Part of a small language model's weights: a variant of Muon for these matrices.
MLP neurons of a small language model. Each row is named by its layer, matrix (gate and up: input weights) and neuron, and shows model dimensions 208-271. Each number is 128 + 24 x the weight over its row's rms, rounded and kept within 0 to 255. A neuron's up and down rows have the sign that makes its largest values positive.
After each neuron's rows, "fires on" lists the tokens most often at its 100 highest values on Wikipedia text that the model never trained on; "fires in" lists the words (lower case) most often at its 100 highest values on Wikipedia text that the model never trained on.

L6.gate339 [104 145 148 148  65 128 120 109 133 151 139 128 157 155 154 114  99 148 100 123 123 118 116 143 110 149 137 115 113 114 122 132 180 108 134 166 123 111 138 138  86 169 131 140 114  89 127 128 116 136 163 152 122 152 102 129 110 173  88 128 123 114 153 100]
L6.up339 [125 110 140 138 136 129 136 179 127 132 138 131 167 141 143 101 120 134 140 144 140  98 100 132 137 106  93 121  69 153 126 104  94 149  76 155 121 111 145 190 127 115 142 111 103  74 123 105 130 134 148 131 115 150 142  77 126  85 119 137 100  99 117 111]
fires on: " for", " to", " of", " by"
fires in: "for", "to", "of", "by"

L3.gate523 [106 134 101 129 148 164 124 123 114 123 126 153  98 140  71 124 199 148 137 128 151  87 131 108 106 105 148 132 152 129 126  97 123 132 124 116 150 110 138 146 129 141 123  99 146 120 108 104 118 119 123 122 164 133 110 116 130  88 133 101 154 132 117 102]
L3.up523 [ 85 103 108 100 180 127  90 134 108 154 144 123 125 140  98 122 149 110 142 161  98  98 123 105 115 133 126  97 140 134  87 127 143 128 170 117 180 137 187 155 126 123  88 127 126  91 138 133 111 169 112 116 163 121  79  86 153 117 128 131  92 135 131 107]
fires on: " when", " that", " before", " from", " after"
fires in: "when", "that", "before", "from", "after"

L6.gate1210 [137 146  93 149 140 136 171 124 148 133 117 120 141 144 114 161 160 132 126 153 114 131 110 144 156 148 113 138 111 155 111 110 118 171  99  98 109  96 104 142 139 173 138 129 153 129 117 117  68 104  95 116  97 161 125 110 150 151 120  72 129 140 169 128]
L6.up1210 [124 119 138 124  98 145 123 146 100 155 114 163 100 108 102 115 136 152 147 122 105 102 106 136 103 118 146 111 151 133 153 134 161 114 168 118 103 165 112 140 165  92 154 124 116  97 168  95 117 139 165 171  85 109 119 127 142 113 151 128 117 147 132  93]
fires on: " of", " for", " in"
fires in: "of", "for", "in"

L3.gate383 [118 103 136 123  96 104 131 155 111  73 138 136 107 160 114 112 127 126 127 106 146 159 141 102 126 124 132 135 108 116 103 144 132 138 133 149 132  91 115 142 138 100 113 112 114 143 136 131 106 117 140 124 136 134 123 110 150 100 129 172 154  81 144 107]
L3.up383 [167 115 145 122 116 157 131 115 160 125 110 113 111 149 161 122 126 106 120  96 130 158 129 118 134 116 144 142 119 109 123  96 110 142  79 133 126 112 169 141 140  90 139 185 133 137 147 112 108 150 104 198 154 190 139 128  95  93  93 129 129 159  69 136]
fires on: "s", "ute"
fires in: "s"

L6.gate284 [140 130 103 144  89 122 129 155 107 154 137 152 161  91  97 104 137 158 160 136 133 164  74 133 114 125 164 123 163 162 119 142 130 116 120 114 182 129 158 138 110 137 142  94 134 154 165 166  81 106 173 161 149 149 123 115 120 134 139 108 148 143 131 142]
L6.up284 [135 116 147 174 135 120 131 142 151 142 127 132 106 126 146 149 126 166 115 155 114 126 108 134 172 137 158 124 159  88 101 144 121 102 114 129 121 102 154 104 123 161 179 124 126 138 117 113 154 139 122 146 141 150 129 136 128  83 156  90 147 131 104 179]
fires on: " was", " be", " later", " War", " were", " been"
fires in: "was", "be", "later", "war", "were", "been"

L6.gate160 [111 121 128 175 159 108 119 123 133 142 161 120 117  81 106 150 148 149 114 162  59 126 110 112 123 126 124 120 125 170 123 165 132  93 100 105 114 124 148 134  96 104 142 158 142 118 118 149 150 131 160 155  91 141  97 123  94 110  74 150 150 118 111 122]
L6.up160 [155 119 127 144 173 166 104 116 158 131 102 117 124  85 130 149 118 131 118 157 104 119 136 166 156 100 138 143  93 182 118 116 119 141 146 142 161 127 105 145 110 126 121 144 133 135 148 121 148 134 194  98 117 120 112 143 109 121 138 134 101 117 121  95]
fires on: " of", " Best", " a", " in", " for", " and"
fires in: "of", "best", "a", "in", "for", "and"

L3.gate159 [111  85 119 130 144  72 122 101 122  91 156 155 109 166 110 107 165 144 143 138  81  90 100 136 137  89 138  93 133 111 113 127 122 126 137 159 125 107 162 146 134  93 108  99 107 143  95  91 133 158 119 126  82 166 144 142 107 116 121 104 138 127 124 112]
L3.up159 [ 87 131 133 118 130 139 127 106 137 135 169 142 147 117  63 130 154 156  82 158 139 139  94  95 144 115 126 120 135 154 116 169 102 148 129 138  83 125 128 126 110 115 121 103 151  97 114 150 170 129 147 122 123 134 178  95 112 129 111 115 150 102 127 100]
fires on: " in", " on"
fires in: "in", "on"

L6.gate770 [136 101 131 155 136 142 104 122 125 131 135 161 120 134 125 126 149  92 157 121 141 114 120 157 120 101 133 133 126 136 123 105 173 104 166 145  82 137 130 142 103 124 110 106 111 122  86 136 115 147 150  88 113 104 131 137 154 148 122 140 145 150 141 108]
L6.up770 [108 122 143  80 149 128 140 127 111 134 156 161  93  83 119 131 150 134 127 135 150 115 134 143 109 119 134 106 150 138 123 116 134 150 138 137  97 163 137  96 116 100  93 110 136  99 175 162 130 119 122 141 152 124 106 125 119 111  97 108 160 129 129  86]
fires on: " of", " to", " by", " on", " in", " for"
fires in: "of", "to", "by", "on", "in", "for"

L3.gate1001 [131 124 132  92 100 140 153 120 101 174 122 140  70 104 112 132 109 107 120 135 164 149 143 151 135 114 130 129 161 131 102 111 152 130  94 104 125 121 143 118 154 122 119 139 120 144 115 119 146 178 139  81 107 137 136 101 158 174 159  75 113  93 129 178]
L3.up1001 [167 142 132 129 113 108 136  74 138 147 113 108 146 159 161 116 128  86 126 182 125 119 108 138 126 137 142 163 124 104  97 154 120 162 182 109 111 117  89 122  72 182 130 143 146 120  79 127 110 145 152 107 154 138 110 138 123 152  78 125 120 126 115 109]
fires on: " of", " into", "e", " to", " in", "s"
fires in: "of", "into", "to", "philippine", "in", "by"

L3.gate1232 [ 81 152 111 165 160 134 125 156 134 121 105 118 112 120 147 105 153 149 149 139 116 116 111 150 106 116 132 128 141  98 108  91 133 117  99 122 132 108 102 147 164 158 130 110  95 114 148 125  83 149 130 116  79 134 117  91 127 137  95 118 115 136 133 128]
L3.up1232 [151 117 115 151  83 117 170 137 129 116  66 139 172 116 136  98 146 145 120 118  94 133 114  88  93 114 119 116 117 126 108  84 148 103  93 126  88 103 146 174 116 140 180 114 137 148 125 140  81 148 141 138 107 144 135 159 114 143 152 127  80 156  97 152]
fires on: " with", " in", " to", " who", " of", " at"
fires in: "with", "to", "in", "who", "of", "at"

L3.gate1583 [144 169 124 166 102 134 144 170 148 135 107  76 157  87 121 107 111 137 128 115 116 148 121 135 126 104 143 127 118 152 135 110 149 115 104 107 105 136 171  80 146 129 104 108 114 127 151 149 133  97 140 149 167  86 117 113 140 150 126 126 141  80 166 139]
L3.up1583 [121 153 163 142  96 107 135 139 153 104 145 143 142 103 134 137 162 120 139 132 152 169 107 145 170 114 143 122  94  97  83 121 142 101 101 117 146 107 179 140 136 136  82 163 154  53  87 101 120 134 113 155 141 113 151 128 140  91 112 176 155 142 125 136]
fires on: " of", "inc", "ing", " Per"
fires in: "of", "incumbent"

L3.gate1200 [ 83  97  88 112 126 106  76 137  74 152 128  98 159 138 144 125 106 177 119 110 146  98 157 123 105 153 134 118 136 121  81 155 157 133 116 157 137 140 109 137 142 158 151 114  84  88 132 166 122 132 144 124  64 121 116 118 160  85  83 131  88  95  94 108]
L3.up1200 [159 105 130 140 133 109 127 137 132 127 158 132 101 153 169 142 139 120 143 160 117 114 119 168 149 119 112 127 175 112 103 153  70 164 164  62 178 123 112 112 166  95 114 106 152 163  84 112 150 148 105 152 155 104 114 150 140  96 137  81  97 121 122 143]
fires on: " of", "ia", "y", "io", "ya"
fires in: "of", "at", "railroad", "delucia", "homey", "western"

L3.gate110 [153 117 131 154 163 176 109 116 102 115 147 129 110 141 141  97  77 160 137 112 166 114 158 132 111 166 142 153 149 137 128 114 157 128  84 184 124 126 131 125 135 123 121 131 138 103  90  85 140 154  93 142 124 159 150 145 107 107 124  99 161 153 123  83]
L3.up110 [110 147 125 147 127 147 134 142 131  97 139 127  90 111 110 176 138  85 137 126 145  82 133 122 114 100 183 112 117 156 110 140 164 124  87 140 100  80 115 152 153 122 129 159 193 147 126 139 109 125 114 148 100 152 117 165 121 153 112  99  96 138 137 137]
fires on: " of", " off", " in", " into", " throughout"
fires in: "of", "off", "in", "into", "throughout", "away"

L3.gate1387 [133 154 102 122 115 164  93 134 108 154 154 116  84 169 131 132 120 179 147 135  87 144 138 105  92 116  92 175  87 110 145 134 116 119 123 104  94 137 117 124 121 114 127 126 164 111 122 141 111 124 164 102 138 117 173 113 122 155 104 145 157 123 117 122]
L3.up1387 [ 69 179 145 145 122 135 144 114 102  91 157 124 139 146 152 121 129 159 148 130 161 123 107 114 117 114 125 113  91 116 124 144 148 156 190 114 125 146 154 142 128 167 120 146 127 151 126 100 124 123 138 129 113 133 138 136 140 119 123 110 147 108  86 122]
fires on: "9", " 9", "8"
fires in: "9", "8", "1974", "109"

L6.gate134 [120 144 143  89  97  94  95 117 141 127 154  84 132  92 106 117  70  93 150  84 137 140 107 156 129 125 145 112 123 146 133  97 126 121 119 141 151 138 141 135 110 111 138 111 142 161 114 153 119 102 133 129 105 112 127  81 145 110 139 145 127 123 172 173]
L6.up134 [125  93 102 143 131 104 115 152 174 129 132 118 178 148  85 110 133 129 102 143 120  87  84 135  87 104  86 127  87 151 121 139 153 195 141 128 131 130 100 162 154 125 133 110 139 147 132 109 131 132 134 139 153 115 168 129 155 111 136 175 143 119 182 128]
fires on: " known", " such", "ed", " refers", " referred"
fires in: "known", "such", "refers", "referred", "credited"

L6.gate780 [138 136 142 110 127 122 148 124 113 102 112 161 118 111 137  88 139  95  87 125 112 127  96 128 123 147 143 116 110 150 128 142 145 128  77 140 110  80 161 122 116  98 105 139 125 126 116 137 119  97 120 113  95 129 162 164 105 132 104 125 136 143 114  87]
L6.up780 [145 142 104 121 110 163 118 153 121 153  68 153 128 109 125 136 126 131  97 140 116 111 133 137 163 119  95 140 105 129 106 143 109 109 120 126 146 117 130 154 141  72 161 131 137 138 181 123 130 187 162 108 111 141 115 104 147 134 143 111  78 117 105 117]
fires on: " of", " his", " her", "s"
fires in: "of", "his", "her", "s"

L6.gate869 [ 69  99 137 135 117 128 114 143 110 154 145 106 150 144  78  92  97 128 174 151 150 158 116 157 127 135 150  75 128 119 112 129  92 137 101 150 143  90 120 122 103  81 129 107 116 156 127 152 148 123 177 146 146 151 152 133 144 139 113 133 124 124 132 126]
L6.up869 [120 118 123 168 124 103  87 106 104 110 129 118 122 114 133 139 118 103 163 129 115 132  85 161 100 118 125 113 126 117 144 117 117 140 100  92 109  88 121 122 167 141 111 126 173 162  68 109 118 143 130 129 125 129 130 108 115 139 117 134 114 151 107 119]
fires on: " of", " in", " at", " among", " Team"
fires in: "of", "at", "in", "among", "team"

L6.gate1158 [151 128 135 134 162 118 134 135 150 124 162 119 145 139 146  81 129 142 155 161 123  65 124 134 124 158 142 121 132 124 135 114 165 127 101 131  83  93 150 132 142 143 115 138 138 103 111 110 124 100 115  95  77 141 123 101 119 101  75  93 144 121 136 126]
L6.up1158 [175 103 104 125 121  74 163  95 157 114 148 144  91 138 143 152 112 115 175 117 139 103 163 103 104 114 123 142 146  92 149 115 126 146 117 137 142 112 109 156 111 137 117 122  98 111 130 131 132 159  87 195 145 163 160 133 137 167 146 135 119 141 133 126]
fires on: " of", " at", " to", " At", "At"
fires in: "of", "at", "to"

L3.gate828 [128 150  97 140 104 132 126 131 106 131 115 150 147  88 139 158 135 132 106 151 106  95 148 157  94  99 165 134  93 149 146 105 111 129 131 109  98 103 119 109 121 162  78  99 133 129  85 119 140 137 102 161 104 127  82 130  81 140 130 125  85 129 139 123]
L3.up828 [118 160 142 140 160 117  99 151 159 122 164 117 113 160  82 100 133 126 111 135  95 105 140 134 128 108 104 101 107 169 100  53  51 127 185  88 155 170 150 158 111 164  97 118 128 156 116 119  93 123 145 151 126 129 131 158 130 159 108 171 105 166 111  76]
fires on: " of", " at", " team", " series", " since"
fires in: "of", "at", "team", "series", "since"

L3.gate1601 [156 130 124 141  81 140 120 148 140 136  91 189 112 126 123 143 125 125 148 126  80 142 138 127 148 135 115 161 134 105 100 100 123 202 161 135 131 127  79 130 118  68 131  88 145 107 126 148  98 116 144 118 113  88 100 117 129 118 140 101  76 133 110  97]
L3.up1601 [109 185 125 108 117 147 178  95 132 120 103 119 114 106 127 171 122 111 106 160 155 132 164 110 121 152 147 157 120 164 109 142 112 123 111 107 128 158 130 140 136 105 167 133 167 144 116 114 131 117  97 136 112 130 114 128 135 120  80  98 129 177  95 100]
fires on: "0", "2", "1", "3", "4", "ograph"
fires in: "0", "2", "1", "3", "4"

L3.gate127 [130 115  81 169 117 162 129 135 124  84 130 106 116 104 117 156 112 129 148 164 107 141 108 116 122 130 141  78 173  77 130 142 145 124 145 179  97 130 126 136 145 116 115 120 135  92 129 139 113 126 116 118 110  87  93 138 136 120 134 135 137 120 140  92]
L3.up127 [117 102 109 105  87 120 122 151 130 143 114 157 154 118  91 102 159 148 173 103 165  83 107 101 132  84 133  98 155  79 115 155 109 127 144 147 115 116 120 190 126 141 128 115  72  96 119 108 146 133 106 123 156 136 108 124 144  73 150 120 120 138  83 137]
fires on: " of", " in", " into", " won", " winning", " win"
fires in: "of", "in", "into", "won", "winning", "win"

L6.gate724 [131  92 113 146 100 139 146 135 108 148 162  95  95  92 152 137 159 158 124 127 102  97 126 165 113 130 107 170 158 123 189 104 113 158 118 134 114  85 125 145 132 146 113 185 146 119 166 136 130 130 147 172 124 120 103 171 132 137 148 134 131 107 149 112]
L6.up724 [124 160 180 167 142 150 134 170  82 108 120 146 100 171 122 104 128 121 156  88 130 135 137 132 142 159 118 123  97 136 150 124 166 130  91 130 116  94 175 164 113 142 120 129 178 105 107 106 136 115  86 107  90 147  96 114 167  82 113 152  96 136 110 121]
fires on: " have", " would", " has", " that", " to", " which"
fires in: "have", "would", "has", "that", "to", "which"

L6.gate1181 [138 134 129 139 125 141 121 139 150  99 120 112 104 142 108 128 133 127 127 100  99 141 153 135 106 108 144 120 111  81 162 152 141 126 108 117 150 100 139  88 189 150 139 129 120  65 152 114 108 131 156 171 113 122 159 149 111  85 129 176 117 147 129  90]
L6.up1181 [154 139 185 119 102 133 122 159 142 130 155  93 140 109 105 141 132 140 121 116 143  74 123 141 105 109  67 104 123 130 133  72 121 136  68 126 152 135 149  99 178 101 148 162 121 101 141  71  96 116  92 160 125 177  86  93 138  89 120 117 110 125 108 131]
fires on: " on", " On", "On"
fires in: "on"

L3.gate204 [138 118 142  94 171 109 150 119 117 138 141 157  72 120 110 155 136 104 160 118 140 140 100 159  99 127 124 131 161  81 132 173 144 107 130 152 141 149  97  98 150  80 117 134 111 125 123 125 102 135 109 158 129 103 135 128 147 114 156 144 128  95 104 102]
L3.up204 [159 132 119 138  71 147 147 129 155 112 129 172  92 156 111 123 139 151 167 143 152  88 147 133 144 102  89 142 122 123 143 107 144 160 132 142 174 135 148 135 106 122 104 105 131 100 164  95  96 118 101 129 110 146 118 175 112 134 118 102  90 142 129 124]
fires on: "s", "n", "ng", "ian", "ili"
fires in: "s", "beijing", "croatian", "syrian", "lithuanian"

L3.gate495 [144 138 137 149 145 102 143  66 155  72 109 109 149 138  84 135 138 138 161 113 169 149 120 102 107 154 142 157 153  85 110 132 100  72 150 112 111 141 192 139 202 119 162 140 133 109 161 182 114 157 140 146 141 119 123 131 140  49 142 118  87 126 143 150]
L3.up495 [122 160 139 133 104 101 141 164 144 109 154 115 110 134 162 155 150 135  99 119 115 137 128 162 118 122 120 106 143  99 137 138  97 120 111 110 110 125 145 105 118 144 131 103 129 136 118 111 100 135 117  88 145 154 100 123 111 141 115  75 129 134 125 155]
fires on: " where", " by", " back", " off", " which", " on"
fires in: "where", "by", "back", "which", "off", "on"

L6.gate1380 [112 109 121 144  99 148 149 109 131 127 156 123 105 173 188 116 186 177 138 142 117 118  92 133  97 117 123 104 149 114 145 149  95 119 155 147  97 157  95 143 123  96 100 139 137 119  84  86 128 109 148 110 151 122 138 116 113 109 151 136 111 114 125  97]
L6.up1380 [166 163 143  76 117 149 129 119 163  98 122 107 155 156 171 144 139 169 139 169  94  85 138 121 149 141 139  90 154 148 179 172 137 111 104 150 158 123 119 144 165 129 110 108 155 114 130 114 110 116  54  78  90 142 139 114 138 129 129 150 149 135 102 151]
fires on: " has", " had", " have", " not", " having"
fires in: "has", "had", "have", "having", "not", "least"

L6.gate137 [139  83 129 173 143 105  96 130  94 122 129 114  99 127 146 107 125  99 123 120 163 124 136 132 123 138 119 112 114 181 155 130 100 147 108 103 116 115 143 125 140 155 128 153 136 100  95  78 157 140 108 123 129 121 134 145 109  99 127 104 140 117 119 133]
L6.up137 [128 123 114 172 152  93 163 127 130 120 106 165 183 133  95 156 108 100 114 158 135 132 147 113  95 106 115 111 137 140 127 154  86 122 101  99 103 141  99 176 134 132  99 112 156 158 148 111 130 134 189 143 139 153 101 147  90 126 137 126  96 151 142  68]
fires on: " such", " known", " a", " de"
fires in: "such", "known", "a", "de"

L3.gate1449 [123 171 128 100 115 121 118 142 144 127 121 140 160 139 111 120 102 120 124 111  78 139  96 105 111 125  93 105 134 121 143 111 159  82 103 193 139 104 127 162 161 140 114 154 122 157 132 100 142  96 143  99 147 145 150 107 106  91 124 135 114 129 135  77]
L3.up1449 [116 126 186 106 137 129  82 118 124 107 159  89 147 120 135 160 127 132 109 129 113 127 153 145 133 127 147 141 128 106 118 145 152 109 133 139 170 141 110  32 141  81 154 139 126 103 119 116 136 126 173 102  78 155 135 135 120 108 122 141 162 110 140 109]
fires on: " November", "iber", " Games", " election", "ve", "28"
fires in: "november", "election", "games", "liberal", "grave", "28"

L3.gate1558 [176 117 144 147 186 132 127 123  80 112 130 114 171 107 164 115 114 147 150 145 157 131 137 149 116 123 139  98  74 156 113  92 102 137 125 118 142 150 121 144 147  99 125 117  93 118 124 125  89 132 113 129 150 153 127 141  94 134 121 137 121 127 115 160]
L3.up1558 [182 121 124 144  94 109 150 109 100 126 169 116 135 146 109 139 121 144 178  85 115 135  97  92 148 157 134 150 113 128 156 126 100  87 188  89  95 138 106  75 139 100 168  82 108  91  94 176 123 187 101 138 206 155 124 154 119 105 164  81 161 138 103 132]
fires on: " of"
fires in: "of"

L6.gate2 [124 135 114 171 117 134 166 136 100 173 120 121 133 107 137 129 118 185 131 103 127 173 172 151  87 111 152  94 128  96 140 118 126 127 136  94 125 149 126 133 122 129 107 103 101 137 104 129  98 162  90 161 122  94 139 113 111 149 122 118 159 127 135 123]
L6.up2 [110 129 122 123 113 153 136 131 151 117 131 140 124 102  99 145 132 111 160 158 142 104  70 142 152 172 146  68 147 115 122 139 158 120 117 133 146  71  85 106 100 138 152 148 140 112 117 133 124 123 103 126 129 118 130 113 130 119 189  81 141 142 130  98]
fires on: " of", " under", " to", " before"
fires in: "of", "to", "under", "before"

L3.gate1504 [155 107 120 158 103 170 107 129 122 111 111 160 108 125 122  90 121 129 105 153 103  86 163 132 110 182 140 150 147 183 149 136 111 151 106 135 127 149 117 143 154 124 143 151 138  92 106 131  96 134  97 153 153 144 148 128 158 182 129 137 133 114 141 113]
L3.up1504 [128 150 126 178 147 152  96 132 118 116 152  88  94 123 124 125 123  70 156 150 132 153 126 162 119 154 129 136 164 114 148 180 121 135  87  87  89 114 116 177 168 140 158 157 156  54 167 102 108 139 163 104 113 137 111 132 149 158 135 104 158 175 143 135]
fires on: " place", " end", " born", " ended", " finished", " held"
fires in: "place", "born", "end", "ended", "finished", "held"

L6.gate456 [154 167  89 148 170 108 138 130 133 134 108 109 148 153 112 132 101 101 142 133 113 121 152 122 149  94 131 129 104 159 116 128 122 114 117 111 119 130 158 166 165 111 121 165 114 114  85 138 170 127 122 115 106 159 146 167  91 131 119 139 128 122 107  84]
L6.up456 [155 105 161  99 107 111 142 160 124 128 116 179  91 132 130 137 133 138 122 144 118 104 166 139 136 147 151 125 131 115 124 122 161  79 117  88 130  95 143 110 171 178 130 136 119 151 108 139  94 179 189  94  57 171 111 131 125  89  84 143 122 123 116 138]
fires on: "S", " of", " v", " men", " Sir", " Mr"
fires in: "s", "of", "mr", "v", "sir", "men"

L6.gate1137 [151 110 140 149  80 104 127 110 135 119 144  61 110 144 107 117 165 146 128  98 127 119 124 130  94 131  90 115 116 169 140  94 135 105 102 146 120  92 106 121 176 131 144 132 123 183 168 109 152 124 213 169 138  80 119 103 110  88 124 111 119 148 113 132]
L6.up1137 [126  95 137 141 100 111  74  98 143 129 112  87 128 137 167  82 134 127 111 135 116 120 172 150 141 138 100 129 132 133 123 124 144 116  98 177 136 124  96  97  82 134  73 150 121 178  98 119 187 121 107  96 137 125 117 165  95  98 132 110 164 136 144 115]
fires on: " the", " of", " a", " in", " to", " for"
fires in: "the", "of", "a", "in", "to", "for"

L6.gate1672 [128 124 119 164 140 100 156 164 120 146 181 153 108 132 171 130 131 117 113 153 146 118 106 140  93  93 179 127 129 120  98 112 113 145 135 144 161 114  91 139 167 141 126 127 163 181 129 102 160 128 101 180 179 120 110 123 163 168 161 143  77 184 148 128]
L6.up1672 [114 120 110 113 153 147 148 134 137 128 117 127 129 131  69  97 185 126 140 121 115  70 144 142 108  90 144 130 200 147 105 111 107 141 129  98 116  73 114 155 165  89 108 108 119 131 118 127 157 129 118 153 140 145 126 117 104  86 104 134  99 137 164 127]
fires on: " at", " At", "At"
fires in: "at"

L3.gate681 [149 115 121 129 110 181 157  80 118 126 119 150 149 110 143 140 173 111 154 149 117 111 110  94 142 146 145 154 136 103  87 129 135 113 101 134 115 111 123 124  80 132 123  84 136 125 128 149 106 144 114 139 114 159 150 115 114  81 113 108 104 129 106 129]
L3.up681 [135 132 131 157 118  91 137  89  93  93  87 152 104 158 100  99 114  94 147 138  92 120 119 125 105 103 130 131 168 131 138 138 133 178 137 121  79 114 148 152 166 124 158 125 101  98 128 106 109 120 147 176 160 130 168 111 139 163 139 176  72 127 131 155]
fires on: " of", " led", "ed", " directed"
fires in: "of", "led", "produced", "directed"

L6.gate1440 [157 101 103 128 180  93 166 133 144 100  97 114 138  87  78 112 132 145 141  88 143 112 122 106 127 109 158  97 170 162  89 142 173 103  98 135 151 148 148 135  96 137  98 130 147  94  64 152 118  59  97 138 143 129 143 129 129 104 118 121 130 115 120  82]
L6.up1440 [174  62 133 152 129 133  93 130 103 102 145 101  93 112  97  87 132 134 171 141 126 129 113 103 129 155 145 128 188  98 117 131 154  99 107 143 108 121 145 155 136  87 135 111 108 156 126 155 117 111 119 123 116 150 100 136 119 125 166  89  93 119 141 150]
fires on: " in", " as", " through", " into", " on"
fires in: "in", "as", "through", "into", "on"

L6.gate321 [114  94 130 176 152 113 145 171 114 136  91 113 135 140 124 106 142 142 111 121 148 123 136 109  44 138 160  91 129 140 181 113 131 146 119 148 147 141 106 139 117 123 136 139 110 169 115 132 110 124  96 172 115 142 153 135 124  85  96  93 107 122 110 103]
L6.up321 [172 114 143 146 139 144 161 141 109 119 137 118 141 110 116 175  99  96 108 137 144 116 143 119 128 148 107  95 108 120 115 140 144 115 107  78 136 174 153 127 187 145 125 153 137 125 136 166 146 148 142 166 119 136 113 126 124 144 113 138 143  91 127 136]
fires on: " on", " there", " for", " as", " given"
fires in: "on", "there", "for", "as", "given"

L6.gate1556 [142 103 122 171 127 165 147 164  93 114 149 175 101  78 160 137 139 139 120 164 131  95 144 135 119 133 114  37 105 137  91 104 141 111 119 174 121  95 131 124 157 120  87 124 128  89 133 136 107 139  78 108 128 156 152 149 167 130 119 118 121 135 104 110]
L6.up1556 [ 82 154 157 136 154 158 142 120 105 124 111 108 169 145 109 180 177 146 130 133  99 128 152 155 103  96 146 155 126 141 120 134 135 155 152 149 125 125 135 110 127 114 138 175 115  89 134 137 151 200 137 113 113 132 119  98 120 155 157 117 125 123 152  93]
fires on: " of", " by", " to", " with", " from"
fires in: "of", "by", "to", "with", "from"

L3.gate620 [150 123 139 132 137 145 166 110 114  98 144 151 134 123 148 124 121 105 162 154 109 121 130 115 124  87 121 134 110 116 109 116 133 169 144  94 135 144 161  93 161 130 133  96 114  93 133 117  86 106 111 132 134 125  98 117 160  95  96  94 115 124 138 165]
L3.up620 [128 137 137 151 111 139 112 165 156  91 102 158 114 134 117  85 100 147 125 149 140 122 111 123  94 126 107 160 120 112 118 141 124 185 133  97 139 149 157 136 112 183 112 113 136 142 125 136 124  98 105 120 125 106 161 123 122 143  87 100  73  97 165 128]
fires on: " of", " join", " owned", " at"
fires in: "of", "join", "owned", "at", "joining"

L3.gate1105 [127  93 136 147 107 109  92 136 114 127 110 144 126 120 169 102 164 139 149 104 108 112 148 127 137 115 116 156  95 111 124 150 173 113 166 153 135 134 125 118 150  82 105 129 126  72 134 139 142 138 154 145 135 113 111 122 143 110 162 172 156 177 157 159]
L3.up1105 [126  92 113 110 154 131 105 137 106 121 127  94  88 139 144 110 164 103 162 122 118 136  88 143 101 138 122 168 121 116 152 170 135 174 169 123 114 175 127 128  76 165  92 170  83 109 136 184 149 115 153 155 127 117 116 134 178 134 133 128  68 114 145 143]
fires on: " to", " of", " from", "ing", " for", " on"
fires in: "to", "of", "from", "for", "on"